Part of a small language model's weights.
Size: 11 layers, width 256, 3 heads of 64 (1 for keys and values), MLP 704 SwiGLU, vocabulary 4096.
MLP neurons of a small language model. Each row is named by its layer, matrix (gate and up: input weights) and neuron, and shows model dimensions 0-191. Each number is 128 + 24 x the weight over its row's rms, rounded and kept within 0 to 255. Numbers have three digits each. A neuron's up and down rows have the sign that makes its largest values positive.
After each neuron's rows, "fires in" lists the words (lower case) most often at its 100 highest values on Wikipedia text that the model never trained on. A number after a token or word is its count.

L2.gate658:124093138108154127139153134129085153146144123191111161134124117081139052146118122124148111143157093117130156074118170113130112132128136098162126120147102130119139107156145110093157167142134136091109155126132133110128106126145127164141114103162096147106114159146118161143133176168108075131130124129131102148066055153086152132140160101147138157128126103110126115108113129127115130124083089128126173096130121110103132155111091116139126086142148110114111122096111129120138129117117121126143134131117166133109118140088139138129108141141112124159156108096154157109120149105120157145
L2.up658:134143132154088149083109140126108128105160163114116148142140091136119141100115139185134121139158133099121156113093177170140126101128150136104125174128157162141125120170129116104107150128113131130119107130151140124101145160170164139121137150120122138131113076175124144120131127094124097143086084124185148123158146111142121154099131112108113155164115108108164134102123075116078141112136181151119126139133117140132123139151134112151124178121129130095183183159173133137088135108149149155109101121156114117141147136127137127133119155141141172152173120107142100140166123116147174156
fires in: "later" 36, "hesse" 6, "supply" 5, "daily" 5, "development" 5

L3.gate184:131123105177130131127130138170127119119195130113143126147138140129148102151119134129161113107148131137174119121098125131098114141114169144139128092147143136153120105120139174128169120130186144122085115124177121132134115167138144186133144152115150139117110133112111132145120104157120138211102128155072156092144128145123129099131070139103164119144113072141089109173151088136113152152094161048127104090132133093160146149105137147112089101150102131095133132131106130123112129126142118140126138131120151087113095095107118136112159174114135116131111158144120121123131131116125096104
L3.up184:135157098187118091133153121153091137124141151146149098149107140138126128129101136153121124110186073125149107124144102102129089146101157145141156124137139170129164107095113122145137170113111142110123162111118163122118149157097119120108137122096101100125109121089139121145084095128117116077079128102116105118119159141123163132121148104145117126188147142113141168129142166112144131104111139105157107122159116109121104138120117114088152085115132152132105158135127144136081101163064129118102154141138140107147117156107114123146114090119100128136089125120097153088107158158100135166
fires in: "and" 19, "very" 9, "most" 9, "highly" 6, "widely" 6, "more" 4

L3.gate257:169114098121120078098159145113134138113123134155097133138147107124164102115158132178147101173157130121125119111139122148135170140116132136132133170152080143148109092117144120126109146126122125113141141121131107116145134167121108120111141090105146116132078156129096125146142143135116145137148118113116170133142144104117123121099164190139103122125147140138091099158112188142120122121122130107128133112130175146074145126156094107153139131151131080147134157157138134151062114098145149136153087133153112111153124108163146098138143119098134142150121167148149138172167155127113085143
L3.up257:157075129146148135074134126168137149144071152136138171145114120118131117138122076126115142105111144131116091107159125147096167122102176099140126129138097121132173141154108084151176112134144118144139099120113122127107120087112134150098129133143105133156109152177065141123119168151173110101161129143156119117133143100093134180166129171118155143123163127103144169132147143162096137157141130156126147079091118106121170162153131123093130133129139112149149132095157098121100083165117130158108093097163110170108144125119126119121105144163166145109125171120159145128140153143123161125
fires in: "when" 44, "after" 19, "before" 17, "until" 11, "since" 6

L3.gate4:146118162112132116128147111138103152127123150124157124154122122114128117113099146134138149131146096136137142124156095108082166067142144103104123124178157119089119126099148118107103150130134091070118115109156142135150109165084132142119137150159118179123124137139136113113166149081145193118155088138116143155106136144092171136146120167133127150152157103114073094149134092165116096168089104162140138161149137113140145119151087150106116109134121128144142098103140138135125110138105094085164115110121122167129158122143129119108141132118105133152111133164163134136119121151095166137
L3.up4:134115148126101110113113113135130138134157144131144074127129118145129180125126135068133134109075146148098124140088115132144128112133123153142127177140111126149121136107092104125164160103115132112092173145138141107112100111085132085087127146145119116116134176112144092058086107118150120118089137096136137129123127098082140111141174123126150087110122139115132132124074137107120133155098157120112118146099153082146062123115116102147081138134086184122112155132131125149127118129173130113133101149143137120080079148119097135112153129138161117148118112138104134159130103132117148095
fires in: "first" 18, "second" 16, "defeated" 8, "third" 8, "black" 7, "defense" 6

L6.gate397:130154117142125146142149110140124077144091143116171138136061140124130148152106103132118110154178105157115129117130127143136159135095066136142127094124159086133139090157117108138134111109130145104112113140133161123105119106129106155116173134128145142151154152115127127153150121101111124109141135161130145165129144133192104107101120085102150156146183107122148118124094098151119113112129137164161150095124135137154128177156108097088136127141127161103132118164127112130114183183097122119107123123123165160172111144137195122124128135138137110139162136131159104132120146128122120135
L6.up397:144132155129090110138119138119129097141108162112142121148120101115102104122128144139135157172096093157098150091091101145145135133143122157134135129112123120152101133155146118132136128158093155141124106091157144130090157122138164163167159088089113087114172167151143119121091109144161122111135127116175154136098119130160136164108115162090098129158136116092118126155112170155141103164156115170126133135103122113112110102153121152097141117157108087133133126168138145152127125136117099139149142155104122183188097131149158112079121104111161105142167112130195103112110131117110126134
fires in: "of" 25, "near" 17, "around" 7, "in" 7, "battle" 4

L6.gate546:121098118134093101148114112141134124121142111135141154190157143152166093101096120158103120124128142133156118088124101095126121134112115156148132150134071081107138144106077138091100104167126105119090106126150162106159110113100092122100173153184181135158111123114135177150119146125140118141139102162141112114083112097103141151110105163118085087094131104166158104148121148134116129195099156124070121177123112075078125136098105149132146073155150123120157119147114163128100113135113129100111158143110124143168109153148106135112114116130139170153145106122156155158139142131134115127
L6.up546:150090105142080147100140075133101128091152107109155092138131167130112095142157112133169149148128112166153119122133093113089141119147138145133087124119106136088128102130118123126126147112117147134119107152156134059111087168117066135134134104149094104128116099117137165099144132130137142126127111164082103136118122120106121129111091119134108135115151137110102109152170129114163120170149120132101136084157122100137116098107144122126137106171138111126117152134162150149137137125131056115124103147129131097121149131159157133145139164130176138104135115130139161163113104134090183071
fires in: "not" 57, "never" 12, "notable" 5, "t" 5

L3.gate662:125140116161137122168128145146129103101160142135055135121112100140143169098170119157153128075137163160112121111111100148171144125146110072137144134148126061112125118127129185138109119117131121168123128134157107145130122067100100140138133117095146074143087084157112111133119101126110125148132129171149137125126171138109148067123141097138143171124184134130138120131095139183094125129154123114158108105189130136157157131109131138111127119113150157150132135146152096157118124097144116127114155151084088110135151157143116091136102114139085127139106138140129198116127133117143108073
L3.up662:114110134113133122071146134140157128091113124107104147151107157099166151111130102161118154117153136146076112108106111090149118147149152101128103131117094132115162137124133125123105100137139144135139127150144131157133120097150118139114136133140164068118124116116136146137103124110132116086122130130143162130067183142137132128115131121118127146109137130178181171103092099149148155117120145098128142099112137141134161123150102115124128153120171097147084142122169126156145124137120129124135074099120149098139140137170142144109135168137089108113131116130056091139080138102121152114
fires in: "he" 16, "she" 9, "to" 8, "who" 7, "were" 6, "s" 6

L6.gate137:176119106152121138140101112140161125142124151086171114099170161112096133110120133132121135113141180138098025142074072120154108094171143100137108105143140098149117171121121130123169070128095110138129120149123115134122147099146162101101136175144142126151119134141122142093162117109145136109155122168109082115134126111097159096149145135122104164117088119097169150145110117138084120108096120150086160121108177151134121143106152172116133131109139135145161107150142075130159147120129132161124135115082161125124084095138155137110113121110144144152129123118161134146129140171143157101
L6.up137:154165088064161149105076131125120150131117138090130142067150175143113130109098128110117148160130154146112140152076101117092100132118130115094123147122104134106137127104139178139202110151133090109120114133125141151135128109125139120127130142140117138138142144098111138109137136134116100138108112135126132092109094109150128136120098083136136127099149120128094120101121113147112143118085149129056132132099134150101103141156160129119105132111164117136157116117134105165118133100195171095144141091096171130160093111156138161147130146092143118124128146107098171139094138153156180159
fires in: "they" 26, "also" 20, "it" 9, "often" 6, "sometimes" 5